MLP neurons of a small language model. Each row is named by its layer, matrix (gate and up: input weights; down: output weights) and neuron, and shows model dimensions 192-255. Each number is 128 + 32 x the weight over its row's rms, rounded and kept within 0 to 255. A neuron's up and down rows have the sign that makes its largest values positive.
After each neuron's rows is what it responds to, as a language model described it from the Wikipedia text at the highest values.

L5.gate525 [121 156 113  88 145 114 148  86  98 141  97 161 171 108 158  70 165 198 134  67 141 125  96 137  89 157  85  96 134 134 143 223 179  65 107 107 146 117 171 116 113 108 104 118 133 126 154 110 121  99  73  51 108 145 148 127 160 128 153 128 132  93 129 104]
L5.up525 [103 138 116 129 142 131 139 132  93 135  98 140 146 108 153  69 136 170 120  99 151 107 105 145  80 138  81  96  90 141 136 188 175  81 117 131 188 125 147 142  70 128  81 123 129 124  89 143 102 176  67  89 124 145 146 126 181 130 117 133 124 110 157 117]
L5.down525 [126 142 130 128 149 127 135 134 135 132 124 134 126 117 137  88 135 134 106 105 141 129 125 123 117 124 131 125 116 115 137 172 151 108 124 120 161 145 126 141 106 158 102 113 120 105 127 129 109 138  98 118 137 134 123 118 153 130  82 120 119 126 134 120]
The second newline of a blank line closing a Wikipedia section or list, just before a new heading such as ==History==, ===Plot===, or a new paragraph.

L2.gate765 [ 71 189  87 116 121 142 150 114 150 162  74 141 147 149  95 168 188 141 160 118 158 123 145  97 112 182  44 129 158 152 128 139 181 146 134 116 153 105 127 139 147 158 193 101  88 159 128 142 113 155 103  73 125 113 105 131 133 194 133 166 101 101 174  87]
L2.up765 [166 144 138 137 150 140 119 124 132 139 175 103  70  83 150 150  78 150 112 118 159 130 134 120 126  88 118 113 182 122  74 129  55 230 155 139 158 176 197 146 143 132 110 109 148 116 119 153 102 139 118 175 107 108 125 169 181  68 151 103  99 131  92 162]
L2.down765 [128 139 129 131 115  89 160 138 164  93 137  90 144 106 156 115 113 113 156  87  87 116 131 111  99 147  87 126 144 149  84 105 118  86 134 117 142  84 175 145 127 120 150 136 112 161 117 132 155 176 118  96 120 125 158 109  93 135  63 126 129 131 198 170]
Wiki header markers (==, ===), "an" before a role or nationality, and table cells in sports bios and season articles; also mid-word fragments (sh, ci, S).

L5.gate16 [110 144 172 131 111 179 107  75 131 133  83 156 164 192 155  99 126 153  79 131 120  86 117 117 136 104  76 110 122 128 148 152 113 160 150 141  77  48 120 126 138 113 150 116 114 186  92 157  86 141 105 200 122 151  99 147 116 102 228  97 105  72  72 117]
L5.up16 [ 67 153 100 146 154 187 168 151  99 124 139 112 147 126 142 206 148 118  87 174 132  71 130 108  87  69 100 157 136 151 103  83 174 142 122 114 125 126 166 140 163 145 194  73 119  83  88 174 117 134 177  88  72  92  86 134 166 159  97 133 115 166 129 112]
L5.down16 [155 108  80 138  92 119 148  77 128  70 167  89 100  83  83  88 163 123  86  89 110  85 123 106 105 137  64 118 152  72 120  99 126 193  89  86 126 127 172  72 191 177 113 108  75 191 164 140 177 114 119 166 118  99 140 194 164 128 150  95 132 112 171 141]
Final word-piece tokens that finish a word, such as -al, -ic, -ical, -t, -an (Republic-an, philosoph-ical, priva-te), and "football" after a nationality in footballer biographies.

L5.gate63 [134  82 118  92 139 117  84 126 122 146 105 138  91 175  88  66  71 168 174  94 103 136 102 150 152 109 158 104 131 158 142 125 148 108 180  59 143 100 164  99 152  81 198 130 151 132 144 135 103 137 111 140  92 147 147  63 112  90 127 143 109 123 175 151]
L5.up63 [198 100 169 152 137 136 162 120 136 159 122  68 159 112  79 145 133 118 132 107  80 121 132 170 118 122  74 164 170 101 142 142 129 152 113 174 131 127 145 103 145 109 103 129  70 180 166 149 177  96 158 143 115 160 160 125 150 188 188 105 107 173 150 124]
L5.down63 [105 127 142  81 117 160  84 105 138 151 147 147 173 157 162 117 181 142 129  90  96 170 153  86 144 146 164 116  88 152  79 117 106 137 128 111 109 111 102  66 106 156 174 153 148 145 134 141 113 165  71  82 106 102 139 114 121  74 117 134 148  94 144 155]
Year tokens finishing a full date after a month and day, as in March 26, 2007 or 12 August 2019, in prose and tables.

L2.gate354 [119 123 139 151 162 127 110  90  97 166 149 116 191 152 119 173 172 177 103 169 132 198 130 109 111 108 123  33 184  96 178 205 137 107 191 108 178 141 144 151 122 126 127 129 138  95 152 108  99  97 145 162 162 113 153 138  84 110 105 125 120 165 134 107]
L2.up354 [108 129  96 179 182 143 128  69 194 134  97 109 138 106  87 124  88 154  93 118 145 164 147 107  49 195 126 110 168 111  71 178 104 100 100  97  94 168 105 128 141  98 128 123  90  80 210 152 109 147 172 167  17 101 153 120 115 107 149 174 161 168 122  92]
L2.down354 [113  81 119 158 219 145  87 110 144 137  40  67 132 153  99 128 139 142 108 176 129 113 159 105 102 117 129 171 130 105 116 151 111 115 107 133 160 117  92 135 152 121 197 177  93  69 133 143  64 112 121 116 129 124 152 121 137  84 139 154 146 166 127 149]
First word of multiword place or organization names, especially Union, United, World, Great, and also mid-word fragments such as "tan" in Botanical or "va" in Pavarotti.

L3.gate685 [ 99 105 185 124 114 159 151 115 115 102 131 128 162 130 127  92  93 131  84 204 105 125 121 152 125 108  86  87 142 171  84 145 160  80 112  90 165  73 207  80 119 119 138  76 164 153 144 123 154 146 162 125  75 150 123 141 109 196 137 134 114 146 126 112]
L3.up685 [126  67 114 130 138  93 133 160 133  56 112 140 153 160 104 116  88 136 121 157 102 179 136 141 123  90 189  59 159 146 132  99 102 162  75 153  76 136 155 101 143 181 134 149  83 132  86 165  91 119 141 129 149  82 137 175 143  72 115 102 132 117 180 191]
L3.down685 [126 129  86 111 176  61 166 117 140  41 138 107 127 106  98  81 135 155  90 192 102 135 169 154 146  91 132 142 152 169  69 145 152 104  99 114 127 129 124 123 208  84 179 143 115 121 170 106 167 134 177 126 131  59 182 150 149 139 138 154  85 115  81 122]
Later word-piece fragments inside split-up words, such as "in" in Britain and retain, "time" in Protime, "hi" in behind, "or" in Born, especially in tables.

L5.gate467 [153 152 156 118  71 201 124 117  59 190  77  73 121  78 102 189 127 144 132 121 174  98 148 124  49 151 123 120 133 177  95 177 112  98 112 153 160 107 127 109 109 134 185 107 148 138 134 121 126  94 102 186 131 129 167 179 142 170 132 111 116 125 145 107]
L5.up467 [101  40 163 135 197 143 131 135 118 138 104 102 140 127 126 113 145 152 135 153  93 140 174 102 107 141 169 127  90 161 128 130  87 123  91 118 115 129 122  59 136 137 137 106 139 108 143 140 115 152 105 132  93 111 153 166  98 137 100 124  99 148 115 178]
L5.down467 [ 97 144 143  47 151 134 114  91 129 135 119  59 134 134  95 147 125  64 112  89  77  98 104 174 140 146 136 122 131 144 106 103  88 134 125 104 158 146  96 172 111 102 120 114 157 111 159  72 136 133 142 100  65 123 138 142 171 106 146 126 140 140  77  67]
Mostly year tokens that finish a full date, such as 72 after born 3 February 19, or 2024 after May; also middle pieces of split words like duc, ach, st.

L3.gate672 [125 162  81  71 137 141 161  84  91 109  96 117 149 115  77 161 177 147 167 139 134 113 164  78 149 140  83 129  81 134  84 140 110 116 132  99 159 159 166  97 138 107 112  82 176 119 107 200 114 104  95  95  99 148  95 104 102  91 117 127 125  72  81  95]
L3.up672 [116 101 131 116 136 191 171 129  86 146  99 126  69 116 162 166 120 129 148 132  98 146 159  99 149 155  82 194 101 107 120  96  86  82 161 114 185 114 143 144 124 128  94  80 146 132  46 121  65 151 139 204 161 185 126 118 119 137 130  55 196 123 141 119]
L3.down672 [ 94 106 122 152 137 106 161  99 126 171 162 163  93 111 110 188 119 152 155 151 172 167 147 153 148 152 116 168 154 106  86 138 139 127 120  81 150 123 151  90 177 163 136 109  91 141 146  73 190 146 114 133 156 155  83 198  98  83 117  76 122 126 148 120]
The second newline of a blank line between paragraphs or before a == heading ==, plus sentence-opening All (All 231 people on board).

L3.gate135 [151 130  71 171 181 136 124 143 156 133 122 146 171 126 113 192 189 161 175 141 186 159  91  86 136  84 106 103  95 152  72 168 108 144 187 148 159 100 101 158 163 119 112 138 140 155 103 122 136 166 130 120 130 177 137 137 157  60 141 130 119 148 132 155]
L3.up135 [107 129 137 134 134 119  75 137 170  58  91 146 175 107 127 133 117 116 128 181 163 139 120 155 128 189 152  97 134 101 150  56 124  92  94 141 161  78  99 107 170  81  93  97  73  82 167 151  81 140 133 143  98 107  76 150  95 127 142 158  99 183 141 178]
L3.down135 [169  80  87  79 156 126  98 146 103 106 154 116 160 171 125 144  81 185 102 183 114 136  99 154 127 137 126 152  94 124 149 144 147 164 122 152 100 128  30 150 104 118 109 112 131 133 108 152 160 138 111 125 147 109 116 110 153 136 127 160 113 138 178 146]
Interior word-piece fragments inside longer names and words, such as bor in Scarborough, vi in Travis and Aviv, gh in Baghdad.

L2.gate785 [173  76 126 103 120 157 146  72  78 166  89 157 145 182 108  76 167 110  99 175  48  60 173 119  75 161 152 121 152 172 139 102 172 131 119  59  99 115 139  69  94 124 110 138 114 174 178 106 150 201 139  81 115 167 148 170  53 131 144 106  64 118 119 125]
L2.up785 [124 119 168  97  95 127 111 149 105 141 102 139 119 151 126 116 114 117 163 177 125 114 163 116 132 120  95 146 123 147 115 173 161 160 128 129 119 127 115  77 124  80  96 146  88 166 153 131 222  93 198 157 110 130 109 119 121 170 113  68 102 126 123  97]
L2.down785 [ 96 130  40 102 130 137 107 123 100 147 151 100  91 136 113 175 130 188 195 146 112  71 150 120 115  78 131 112 137  95 141  98  92 104 160 138 101 126 126 141 156 116 147  98 117  91 152 137 162 150 123 167 166 135 136 115  81 128 104 122 119 137  89 128]
Strongest on exclamation marks ending quoted or enthusiastic phrases ("Class of 2020!"); weaker on mid-word pieces like "es" (Caesar, notes), list years, and CJK name characters.

L5.gate464 [120 135 115 139 139 137 100 125  87 108 121 154 116 144 145  78 144 109 156  69 173 106  25 134 138 165  87 133 119 140 122 127 203 108 122 140 163 139 169 118 114 113  98 138 140 145  92 107 139  86  93  81  92 168 176 108 169 104 128  90  87 140 136 114]
L5.up464 [ 87 142  87  94 109 170 132  91 175 158 128 103 110 109 125  87 116 185 116  63 101 115 102 125  93 166 160  61 122 155 176 181 160 110 167  68  98 123 172 123 102 130  94 175 107 132  98 132 126 136  99  97 145 186 187 187 131 143 141 142 155 148 121 124]
L5.down464 [138 157 144 127 154 123 132 128 131 140 110 139 152  92 135 109 114 130 137 155 121 130 107 137  97 138 117 129 107 121 123 126 129 132 153 109 171 127 116 142 114 109 135 108 144 113 106 127 127 130 118 114 163 113 124 161 138 148 101 105 143 119 138  96]
The second newline of a blank line ending a paragraph, list or table in Wikipedia articles, just before a new heading (==History==) or paragraph.

L2.gate462 [145 114  96 158  62 131 106 120 188 171  94 124 106  96 132 159 130 105 140 191 132 100  58  81 159  81 168  71 150  89 189  81 143  98  90  63 208  83 180 125  88 112 172 145 111 152 140  60 166 135 109 134 139 162 142  93 105 179 145  83  88 157 113 160]
L2.up462 [158 165 139 131  98 173 129 119 157 165  70 132  84 102 132 168 146 143 129 168 188 125  65  92 136 169 170  89 153  67 144 162 106 121 107 161 184 160 146 138  82 112 204 105 121 149 109 141 174 142 104 127 106 129 134 162 113 154 158 114 135 158 141  89]
L2.down462 [169 119 110  87  95 148 127 142 117 114 129 123 125 140 132 142 161  99  79 161 111 147 191 179  99 137 127 124 111 117 128 151 109  50 125 124 103 158  93 153 149 129  62 132 108 116 156 109 124 115 123  78 148 171 152 153 194 134 116 163 103  95 123 130]
Fires at structural breaks in Wikipedia text: newlines ending tables or paragraphs before == headings, sentence-initial The, and table pipes.

L2.gate590 [106 126  81 115 130 121  57 153 102 140 140 122  98 170  87 119  81 126 102 118 140 142 143  86 172 133 155 145 164 137 114 106 112 178 138 143  93 139 121 141 118  89 124 109  99 163 174 213  83 129 139 151 164 109 129 126 197 161  91 161 134 126 122 144]
L2.up590 [109 123 142  81 183 134  98 165 148 171  69  67  62 151 125 175 112 136 151  94 123  78 168 130 117 122 119 114 126 211 167 199 196 161  86 192 118  72 120 113  95 165 136  75 132 164 104 106 119 111 132 159  96 118 168 158 106 154 161 100 132 167  98 157]
L2.down590 [121 153  91 155 123  87 112 137  96 109 145 129  77 125 118 103  74 139 119 126 120 123 192 153  88 137 137 130 116 169 110 121 173 161 176  90 129 126 126 128 128  86 123  96 123 119 158 134  70 186 168 165 190 129 116 106 141  99 155 154 149 116  66 109]
Final two digits of years split after a century piece (18|76, 19|85, 14|84), plus mid-word pieces like ip in Taipei, Municipal, crystallography.

L2.gate761 [ 77 116  92 120 148 117 118  93 158 155 133 169 168  87 146 136 108 176 156  88  76 123 141 148 143 113 121 114 181 150 158 163 130 111 143 139 116 184 135 129 147 135 175 109 157  93 132 204 176  68 138 117 123 157 150 182  90 122 141 147 181  85 124 132]
L2.up761 [112  99 153 175 146 102 104 121 163 144  93 100 158 122 123 170  94  75 149 115  96 174 139 151  80 161 178 158 128 161 173 106  81 139 178 140 121  79 166 231 138  98 141 121 113 116 100 118 141 182 128  90 135 133 194 174 135 132 110  45 187 152 153 176]
L2.down761 [120  80 113 141 139 177 123  81 139 119 120 122 167 104 106  97 120 148 119 132 113 134 172 209 142 123 109 118 105 103 173 110 115 126 130  98 168 143 105 108  92 110 151 130 168 107 124 114 185 135 127 153 148 199 118 148 118 127 107  63 163 125  99 138]
The second newline of a blank-line paragraph break in Wikipedia articles, right after a sentence ends and before the next paragraph or a == heading.

L3.gate246 [ 97 108 185 158 132 104  90 160 164 108 181 127  97  56 148  93 129 152 139 134 130 139 144  89 142 120 124 134 158  93 145 126 156  92 106 122 124  69 113 128 115  79 141 122 169 134 125 104  68 123  70 139 114 153 139 140  56 126 174  98 128 101 169  55]
L3.up246 [ 46 167 103 148 139 117 128 157 104 121 178 135 127  93 113 135  89 105 120 104 140 128 137 109 117 127 100 129 117 121 107 138 141 145 110 101 105 113 104 134 147 100  84 187 122 116 123 137 100 115 127 185 141 105  97 119 106 120  77 161 134 106 119 161]
L3.down246 [128 135 142 177 104 117 128 153 110 142 154 152 136 107 119 165 154  94 127 110  65 130 162 107 139 136 126 104 132 141 148 134 143 143 129 122 101 163  89 141 173 114 121 147 111  97  80 128  80 123 154 139 102 174 142  79 119 124  67 181  76 172 150  86]
Short opening fragments of words split into several tokens, mostly capitalized names and titles in lists and tables, such as Bro(adway), To(y Story), Char(lotte), com(fort).

L5.gate708 [174 168 119  89 161 142 127 113  15 135  87 140 126 103 170 110 114 167 102 147 156 109 153  72 150 117 176 177 134 183 141  98  76  88 135 114 101 102 106 130 147 147 101 150 154 135 107 164  87 146 151  92 112  73 149 146  66 144 150 179 116 115 170 153]
L5.up708 [124 126 122 107 129 138 192 170 146 111 132 155 124 112 148 131 152 199 149 153 122 173 126 151 132 145 137 133 194 155 152 158 116 190 119 120  70  67 167 126 161 120 103 112 171 110  95 149 125 177 203 133  96 100  79 130 137  86 189 128 158 139 136 156]
L5.down708 [ 89 138  97 118  89 152 139  85  92 108  71 126  98 121  89  92 140 150 130 103 129  93 135 168 121  62 114 100  54 145  92 148 135 204 132 106 155 147 119 140 140 137  85 152 106 168 177 149  98 125 113 173 100 122 105  83 134 128 115  44 128 146 138  43]
Word-piece fragments continuing a word already started, often -te after s (taste, paste, trustees), also in names, numbers and table cells like Sil|ver.

L2.gate408 [126 140 148  89 112 106 108 115 111 126 128 109 106 106 128  90 134 183 108  92  98 143 106  93  90 127 165 127 138 105 132 114 165 131  92 181 147  83 142  73 116 112 194 161 110 180 106 147 172 153 109  38 130 198 167 151 119 171 172 141 141  95 175 164]
L2.up408 [109 162 125 105 119 103 133 191 150 121 116 126  86 123  76 166  84 139 136 121 105  90 138  43 150 131 163 112 140  97 157  98 126 173 120 221 155 141 160  88 111 143 169 133  87 122  95 145 160 160  78 116 150 165  98 114 147 132  95 139 107 156 138 168]
L2.down408 [107 117  57  83 103 100 149 188 136 120 138 117  90 157  95 152 135  86 102 155 109  88 154 108 135  77  74 149 133  92 139  68  81 158 159 108 146 150 126  84 141 137 173 138  83  75  91 156 180 106  85 129 168 122 103 112 123 136  68 118  77 185 166 171]
The first digit token of a numeral in any context, such as 6 in 6,703, 9 in $9 million, or 26 in 26 February, especially after table pipes or parentheses.

L2.gate128 [117 139 118  96 125 121 113 152  65 135 194  95 123 134 122 163  75 161 144 149 110  85 191 102  78 124 141 105 100 151 135 106 107 149 138 178  93  67 143 178 168  53  85 108 143 143 134 122  81 161 144 112 116 179 149 125  34 142 118  53 158 135  61 146]
L2.up128 [146 134 115 121 112 128 116 157  66 167 189 113 116 145  62 144  79 139 141 141 104  95 157 153  78  89 118 136  78 133 120  66 116 125 143 180  83 117 108 127 133 108 104 123 146  86 144 102 116  89 131 125  89 149 160  89  85 153  80  96  63 140  70 124]
L2.down128 [158 149  96 114 116 169 143 182 154 115 161 135 124 119 147 121 109 106 134 143  97 127 162 128 131 108 106 133 103 127  77 156 111 154 126 105 147 124 111 104 117 144 105 119 152 114 161 129  82 116 108 128 123 141 160 165 128  96  88 151 104 138  95 160]
Capitalized first pieces of longer words, mostly proper names, such as Her in Hercules/Herbert, La in Laderchi/Lakes, Le in Legislature.

L3.gate425 [167 106 133 106 135 130 123 152 151 135 171 106 133 154 105 150 191 168 184 129 132 166 162 116  65 184 174 175 119 152 192 189 111 186 141 130  80  77 167 108 118 102 139 129 138 142 142  69 160 134  73 117 141 202 146 169 167  76 144  59  96 187 116 106]
L3.up425 [126 152 148 106 124 155 121 147 140 166 138 131 122 130 161 161 112 172 168  84 122 172 111  88 110  84 174 128  95 143 109 111 109 110  81 108  73 140 101 103 162 117 107 184 143 190 130 182  72  93 153 121 168 144 135  97 166  77  96 153 128 122  94 166]
L3.down425 [ 84 166  84 121 144 214  98 109 135  14 206 129 169  97 122 126  73 134 138 167 167  89 145 123  60 162  71 185 135 134 107  76  91 183 111 111 121  99 124  97 210 106 103 140 127 185 110 136  98 157 151 178 165 115 146  94 118 164 100 100 137 147 127 155]
Second word-piece fragments that continue a split word after short prefixes like re, un, d, such as re-ally, un-able, d-ra-w, Re-li-ef, and Le in names like Lewis, Lebanon.

L3.gate167 [154 158 114 155 127 142 180 110 164  86  90  99 132 122 116 130 149 100 148  97 108  91 103 131 104 114 155  52 164 154 165 121 152  63 102 124 147 144 163  78 150  89 127 112 106 107 137  95 131 126 136  95 115 172 126 137 127 183 126 115  83 102 115 148]
L3.up167 [171 132 108 191 159  88 155 122 149  62 182 141 124 101  87 133  96 145 208 156 116 137 158  49 147 153 173 106  75  67 187  72 129  87 118 159 123  80 144 137  80 146  73 128 122 138 117 137 144 173 118 157 130  99  91 125 181 116 133 126 125 195 125 164]
L3.down167 [133 161 120 136 131 101 103 151 141  55 187 174 106 145 127 164 151 138  57 151 158 135 131 100 155 119  94 161 138  84 154 104  66 157 107 130  95 112 150 134 122 166 182 114 117 124 122 168 133 135 121 142 151  85 153 141 140 114 112 147 142 164 180 181]
Numbers opening a table cell right after a pipe, as in stats tables (33, 18, 20), and the second piece of a capitalized split word (B-o-xing, P-o-stal, B-ri-gida).

L3.gate420 [193 101 119 118 144 143 144 127 136 101  75 109 127  87  93 153 146 101 187 159 189 109 145  76 153 137 161 114 130  71 163 201 103 177  93 171 148 108 171 100  76  65 125  82 144 102 129 125 127 147 113  78 109 149 156 118 121 204 143 103 125 123 148 158]
L3.up420 [103 117 142 106 101 133 155  95 107 119  62 145 150 187  79 151 148 135 118  90  94  83 140 123 143 116 124  98 115 110 196 107 173 211 107 141 123 160 168 104 121 156 143 111 165 176 189  95  97  79  93 104 133  81 147 127 127 141 195 120 124  92 176 172]
L3.down420 [116 165 190 152 108 111 148 138 137 122 206 127 112 125  88 177  80 139 138 148 113 103 197 136 167 145 113 121 135  71 129 104 137 138 116 174 149 128 134 135 129 151 147 163 113 121 173 103 127 117 146 119 145 109 151 135 186 124 124 125 154 131 150 152]
Two-digit numbers, often 17–21, in pipe- or semicolon-separated sports and statistics tables (18 goals, 19|97); also mid-word pieces after a split fragment (f-if-th, bill-ion).

L2.gate645 [106  66 201 115 147 145  66 133  89  84 190 172 137 141 143 141 200 179 159 157  76 156 117 152 137  84 147 128  89 113 180 149 131 136 162  77 146 150 106 102 153  81  81 175 133 155 121 161 129 119 183  82 125 177 112 105  78  92 108 189 148 104  62 168]
L2.up645 [134  97 129 101  92 164 106  91 192 139 111 124  95 121 117 135  98 110 130  87 157 164 183 176  91 139  83 109 155 142 193 138 130 161 119 101  83 124 137  99 129  80 123 118 184 153  76 170 105 162 170 194 139 108 147  93  84 165 165 141 125 143  97 173]
L2.down645 [121  90 122 170 131 155  87 159 148 130 149 152 129 122 133  92 191 126 121 128 107 157 114 155  81 112 149 129 174 164 167 145 151 154 152  96 123 143 127 132 133 144  64 145 149 120  94 138  99 100 132 157 112 107 145 147 110 176 122 172 105 112 111 133]
First pieces of words split into several tokens, mostly capitalized names and places, such as Sh in Short, Lo in Louvre, Har in Harvard.

L3.gate112 [135 144 182  66 142 110 112 113 110 125  90 171 118  96 136  91 153 192 112  98 115 124 144 155  60 147  59  94 147 186 148 134 103  72 116 122 150 118 170 101 112 118 144 110 134 201 105 143  76 149  88  48 138 142 123 158 112 142 162  77 138 119 106 157]
L3.up112 [180 168 163  82 152 157 140 158 143 117  97 157 181 115  95  63 129 183 116  98 179 119 112 168  98 152  96 118 113 141 125 130  95  50 137 128 139 121 107 102 124 168 103 154  72 119  84 124 110 191  91  94 150 160 155 134 126 133  99 104 149 136  80 116]
L3.down112 [143 165 139 119 145 153 157 134 108 136 107 125 144 100 107  79 125 165 160  85 156 113 125 116 142 130 119 137 120 123  92 119 141  91 138 122 105 144 128  98 139 156  85 114 116 126 116 111  98 152  84 122 142 182 118 102 103  96  85 141 133 126 115 105]
The second line break of a blank line between paragraphs, tables or sections, just before a new paragraph or a == heading ==.

L3.gate484 [132  90 172 176 127 156 123 106 135 114 109 145 129  58 128 160  84 132 156 129  89 131 105 114 141 176  97 135 191  94 140 145  95  96  64  65 157 149 148 105  83 128 147  59 110  56 112 104  78  97  64  91 144 126 170 137 113 149 176  85 172 122 149 109]
L3.up484 [ 76 145 127 135 126  70 112  57 122 145 161 133 125 102 134 140 158 142 128 124  88 138 125 136 175 125 163 158 158  99 149 158 157 104 153 138 126 135 134  64 124 141  74  71 108 137 102 113 129 150 171 135  38  67 175 111  71 104 142 112 155 105 112 119]
L3.down484 [107 111 122 144 141 107 106 111 199  82 175 123  82 148  95 164 111  98 151 106 104 102 123 184 134 138 103  92 234 129 130 119 175 149 144 130 128 103 176 120 156 146 120 105  65 161 177 116 109 154 122 121 130 101 128 170  98 132 208 106 144 160 190 129]
The last two digits of years split after 20 or 19 in dates, tables, and lists, e.g. (20|23), 2022-20|23, (19|98); weakly, word-final pieces such as -er, -ed, -ing.

L5.gate326 [172 133 160  94 113  89 117 129 142  96 112 119 160 106 119 194 147 144 121 139 151  94 107 122 131 127 114 146 153  95 160 102 130  73 124  60 178 171 137 102 156  91 146 107 126  94 160  98  90 120 116 124 191 176 176 134 163 125  97  63  92  87 185 158]
L5.up326 [147 164 118 126  77 134  89 146 103 154 114 113 175 151 100  88 123 186  94  91 124  96 151 119 156 130 102 137 157 156  71 144 105 152 122 124 126  77 113 113 126 185 142 175 168 133  79 105 132 144 107 134 134 116 129  87 130 146 114 109 148 129 148 152]
L5.down326 [108 117 159 143 172 190  88 131 165 146  98 127 149  73 126 151  89 171  81 203 152 106 131 167 105 141 133  91 124 107 157  91 125  95 124  88  99 145 157 160 115 117 148 134 118 125 124  91 143 183  94 123  61 126 197 127 133 166 136 147 112 148 128 137]
Day-of-month numbers in full dates, mostly right after a month name (May 24, April 28), also before one (born 7 October); weaker on year pieces and mid-word fragments.